config.yaml
num_attention_heads: 8
norm_place: "pre"
positions: "alibi"
parallel_block: false
init: "uniform"
init_std_o: 0.0357
init_std_up: 0.0411
lr_head: 0.00528
warmup_steps: 200
train_tokens: 643800000
dataset: "wikipedia_en"
MLP neurons of a small language model. Each row is named by its layer, matrix (up: input weights; down: output weights) and neuron, and shows model dimensions 0-169. Each number is 128 + 32 x the weight over its row's rms, rounded and kept within 0 to 255. Numbers have three digits each.
A block is one neuron, or neurons of one layer that tend to fire together. After each block is what it responds to, as a language model described it from the Wikipedia text at the highest values.

L5.up460:079117135105078189166098154177097184049112169161070180163141124138178140148131094113119142142107097119098141064082132089116130132070074125070187152126177129195122114126163071125105139157112089115140151108163085136142165175105116128148105168145104064153061109145152121108154109195128115179151189110093188116152126146098070120168129091088176089139122114149189101106110165070113114124160102181114129147107134116135060069140151166149137107151129158086101185111142137149130153114089176103038136124077121114192131148
L5.down460:119110153111133081125109096158136103087087129175103160135184119120133153075089147099078154134056079073160147153125136139107146040186121191148144143116149142099137109145170145103114143152108120133122103102178099154123132127120067135116147128046184107156135108090120113067124149123165094160132105084126133090088101150099136163115095078139207178150131134141102170138164194122135109198165091125126092114117150101164079105138166148099143159120185150118125157148094062114067098145078192117093139208133136065173110123
Responds to: Sentence-initial first token. First token or word piece opening a new sentence, heading, or table cell in Wikipedia text, e.g. "Located", "Re-released", "Early life", "The".

L11.up526:089136054153086134140155148087119132141109109161109099066140120076148123143144086134130125114178200153112115175105115133148080133123122228154107092171145072172147117113121098213160137080096121208144095091155162135099169129139075113074156141133093092081065121109130061103140113105108151187195052151142108100152135131122158138101166156128136214129148132124114146148131126105136135087120095126137181173097139136142091082118170127148153142120113099136157097131127130153116100178136129137145150111172191175166167090
L11.down526:136092098135114114189108129071163048135111079164069145157156158135093138154127131127168140177141100138183100099127137116146075111117126079058133170079121145088122076128148119079124097162113129151108133106078150128150141149144175132154148127097148075151127068141042186181123143104101134098121143130112135119160081116189122108067181096076152079192084100192160167206125127171169165134139091116046154116115047119137148114169215072069147103106113128159120124065072039098155124119151166151170098084112149091130094082
L11.up1119:111085129113101156166129133088173130126203098148118076133077096119122148110114125209173158136155219133086115128131156119109109144100102101111115115125147075149153104119048132153106142101073140193152143095141100152108154181127099115132139094091142127138038106156096110073162143179100141098127124166179120135106152079129211120172190136107155128100144184110161134108087182110116094067180086095098130126161162172154069108135170178131212134162150123091127122148100072152076097153145161161137140074160126145150118149
L11.down1119:157176098178125107199102175072125135186087165122127122172132157106132054182130110155129148136105082168174119141117118162109145137056114135156117159112056131121142122105117072148099124094146135149117156046126150121179141139151148152140108095105153154153132125145134043098143110087087201140099115130123134074157095134129126134105169166098105098121156055135148145142123078094134108097134113137135090148117136160146122092135117129137150087107151147186103107049144139184146121098106177146105152114187165202119186088
L11.up1298:110130079089077088129114107103203130081138109145165141122149098149094168153105196164154108103105136198122118168102056108092174143116124088087113182158130125126136117080114072137100105114126119146111149152146157115103131105150113161112138116116124199100201144158125100129100117124127118159098125136146178063084159135167140132135117102108150155226131125111119166152140170125140142065101147133116092096114147142121132103171122148101129113126119166154194176144070194144145136114142143106140110155160171110136111122
L11.down1298:128081138167087095080145143171153175096157101138092170093113089157151127106153197162095120134122194140133105125139127140152123103115179148124090072073112117070135156160139158093053096175143127113147107142072143097139092125161102111129090085102143110174105095141083118115082121111127118103150190134119113178121098133057145117098122121091100121175128059141100158140080109148159146161120120131203087112161167105127138085154151179145101099095135158068149146114160144168130176155166095138114099124094126114098138066
L11.up1711:100146152123137181128130112214158052106186156127125121104051123100134137195158145149151138133091180148148105151100132195122173100101135190110095137078156138111143130103068133064106128136091113163155130116127039119138130091139152122131131165111146138183143108084108137074170090087162125060148112147143122137096151091142172128176158094110107160122140132050106104140130186123133069102080064101086132142116201094090146161183119166100119167099152140141121132147112122169116092127139055111128135141129150139128114137
L11.down1711:125099080051101131196118151097138128111156156137111116110135163146151124114109152130171147158127076082106127163143148155174117220126046102094100062139167132125139158145141141152223140114196071157136112109076095140095128146186110174076085151113125146121137067117173120194142143098095146115090105089129165111104135182080145101138139105127121123109150120132098181178084182129109087114146161128140103105113134140141117113177156125171138107161128130132164124093133075165127163137149071118095126121191176138157152083
Responds to: Repeated name as subject. Final piece of a proper name (usually a surname) that repeats a person named just before, often opening a sentence, such as Tur-gon, Litw-ack, Pared-es.

L5.up167:085113114092111143183133175154161143177117103165118131120102149076163104149097103148111138171102176182092130153148145107095112102128132155113074107080144116126082163122111121077051131141122081172146120118116113165125066132160096112130155119115169125178167162128116077087150095145146136110074189080120114189159186114178137078152162142122090168150118155122136147206150146135103110079126174102134173066140131088176160105198113158084134153108082109097120114175125164162095092124110143121101094112095110169116111142
L5.down167:197077116165095131168144145084150163093150069135039138075103093147099171112142101136156120168096121164167125099149080166148160151081167079175086081134131141144149158149137098102134096140125085172101163142139091133152160134149135056171114134117155099172137122162173158126115149150076139053150138122115146135137191112123119102154069120129139147092127145121124134202132147152066130124092129081140086106149080133135053114158068139149163114093113139117056195182175107167139142163192106138151147117131112094102154144
Responds to: Proper-name final pieces. Final word-piece that completes a multi-token proper name such as a surname, place or venue, e.g. Re|us, D|ix, Bull|ock, Wall|ner.

L6.up193:199132123099126134111106157091150177158148144151104179144147138139181167177095091140161114078084099112111093102202201094114124128057143083129121131074119096144137132158168129075106119139115061109150137155167122208086137093115130139168198130118226077137149157116071113101094100131115139166066133082089144151192160119096110108112127087134125155123106105103135105149124101124093118148080149120138170083110172115126130057085139163112123188171149086143134066107103133123102146123113167097128100098087139174127113149
L6.down193:104087113151132119175099117148160137101109086169126091101100088127109172143131172063179153167110063065159098150159097142169145187100124142085128143185150140160101129112128059105152126117079114179115097121117145123066119183135118129164119138132077184157128180158097141136151155135186120088126127174167144135098118083116159133056214130115153106135088191125108136148143098123134185147148124098136149108098103061142117132154106134161125112103135108149143146095128218096110094103157131174062148160113133136128110092
L6.up537:140174129146138065080096133147119078144163176153152134127123110140175093107187093130153125097188137155101116140231096086133179104135104140097074144116135091123075143125122144184070114123138093122141092086068136118151154045151130119117099143111092143163164135106128132112136125145192127107165116103172124117188122116194154117167177023145121095183121121157110167101132100084130156144115153112139021114141165189129158139106123148122087178143095118107127198184139073158138077120115085080130152187120111141089094121
L6.down537:152142117103096158113171115067119133129135121084066156144143166165058122161079126165114155146114130134081088145127148133098126107064166122096150107189178156117101144147049140117173121116068148129112089079113120105081158127083091113125126128146178075149087100174182104179129163164097114066128138090102099113129173080081118127116117133169121083149141127100129126203143124121115083138138128159142130165113130096160118080096024145185103131058053148067132106185193126119150155103121145188125128190128143153173070135
L6.up1172:151164107122113121127118092121146170155151127140138146113144113104144079140154127134109131155153182096070190104188155100126121120105162111109077127123151100089124175154152097124099083135076100080153166116133142090050117128115131104096176112150185092173128102119084101111133129221123144195155085110113123148134151088140177113113124079131146127151162156196178082137121089078102171165138165113170128124124130110104085102075153124122140053161119113117123100172075129138069127102197158101097131129097116151115106195
L6.down1172:149122130150083141178126126129111119142157118144104111153081119108083114120117173099126086117085127063092064144177166131127072164143164132132142122102143166164085199163175083131133114122141096140128166093134143114103106154118150139151125088158090077140104130155112170093103080229149146086150140112170096165205144088147135147068115124121122121112114113135166113104138113136047136157165095167146164121166130084129113101164048176130098125168053108087100141170155113123131119062200133137121154138103108170124138138
L6.up1591:124149107186148119130127130112154125118173145130082151126105100095111172137182104121156095107133195196094126142165147162065140161142144170083110199161147064089145090123087150089106150136132137151098152147105109087110148099146109140119125075114127150131162151115075120112141116166154190086110100069127175243149095137141161091094166096153107142147132126067163132180142161159131073091136142117144166129107141090144175100162164141123147110100131201123084068164095075144102155100105106059085146106118111148142082108
L6.down1591:124086092115089074172126112113118145092117068170046150086126136116063133130108132168183090120086118146163131141177106095130122121105135140145126145161120174150142189137136135099132104127132120134124119151186121141177139145116119105115123200158072097172117160085077183128140124194182140111165144095153167171178118118107186126095126160120154146150100087216151122096189102069072149175109156120116170097156089093126115115142072132137165127169091137137098109173110107177121120042195147083151156128124089077106126126
Responds to: Name-final word pieces. Last word piece of a multi-token proper name such as a surname, team or place, closing the name, e.g. McD-ill, Co-hen, Yak-ima.

L6.up401:140196140090126104123127129159144178161155117185112162121173114147115135216088104148149071146176122111095106126154124117090161129099159127092118109132140109075140110146229131169084124116145141110130112095088173169157108177132150147148119128114137100099188096139174136146076109095100177170160095094173147139113127135059165135148091199095118093090180139112121169129144112079077108114141068124091111133132163099114101112077107091110157109069161083084135122145165074117181146136147130142118144155127158139139177089
L6.down401:152111107075090129081117123152096064133147135154176148130178213110179138074112120156105128161127125121149115121112128090155184090124064156156138193069164139156119143155110191139130147165114145113162137113117089075114083081057120112105096105142192163073123150096090143078158154141153117158160172167090117099086130138131087108167158086219160180140101214082173149125126093150055115119110110086125075154194173100168151133066165166190148180147098116118099165074126068102115158152115122134126074130133131124126104141
L6.up896:094122156105193124132176151098150125122153114183105203120176099149114174210121147223131168080111127077138196107157141153080119147074138128119153138114136141148083171155201144135105081189135135069232159076135087097151160158161128121122137107113154068144113053107086136121121160119133109118069187093174169104123160109106121158130080119140096131145123106145071135163089170111098088157125153095096047110132113124145102131088142092100124132115120139108116125070104128081197183143179057154197134190119114149111103098
L6.down896:172117126125109193086150175164108159106112083120186144134148130109099086116087131117113149182156116128104079151118134144179127177122119165146063099076082079139113143135078138114166125109160115100168193134110112155090135181181176128102093142099089123093081120097143126113149094151122113176145109142114098143148088102174107099129160129120128081127086120154137169133126102108087090115167073106163119166105120126171182108155108178180190154154123150155174083063141086144149127167099118146111117094189138154193084177
L6.up1459:151144114119066142201101120171081142126113128128136124167122152136170147182150157122102134126108079111134147057141124086083062092131055131082202096132181155169087085152109106103131140137121093119147107112175133139141107181085105109114152179197080089094074129128170120108165104141130156168096112127157224082101185155079087136141125159099134125106133144150163169076101139118109158118161144095164144141134119111134114106136169139188162211118162135103104083114145123112123113144090135115078173105158122138133156105
L6.down1459:084143156089118126151126114120121118121127164151095106112141097138095124091102151169118160144117130060128170122127108170133124075145137171167119159120129108061097136178219185134080173110147091146093107130074117101107104083115148137129091075096181082138178099180113117112080160110102087071112185148140110093124106103101070136128096112149171157150139176164106107095152153160166149175086116112113111094160166132120121189117137122106084103119174150106089223104131128157078185175160126135129144169150157080154065077
L6.up1553:163132125041155168186098110172140112147120147112164146111159110108151146167106130106103153143118117089118086110100152138165099168164145161072081120142105079132128123137177163128144086087101118114124098133040111138136108106082144148126090161115203090116172140119115117205102169170161097094113149122109152113177147100109143152140128061099165125172101119106171105151088174106062134122105062125177108089092136172207165125012161115081127140171125152063098149137094087162125155152142139169082145150140110132110177142
L6.down1553:150129092067163132162092181149097140116104098115148164141154152130118104140138118087116113097137116140083126053121121170159158126124139090135098117098067127194181134208095119150135098133113126132209111123145117061209138179090145096138136094106184096165143153094153100137170089158099096139086145082121153147108121186094076125138133100172186118112161106152148102088145115096166091103171109111113076091186150168158220094079119115112177066166134132167132137122061132097129082107059069187107176143089188129074108081
Responds to: Start of new sentence. The first token or word piece of a new sentence, paragraph, heading or table cell, such as Following, Because, Review, Stir-, or a bare space.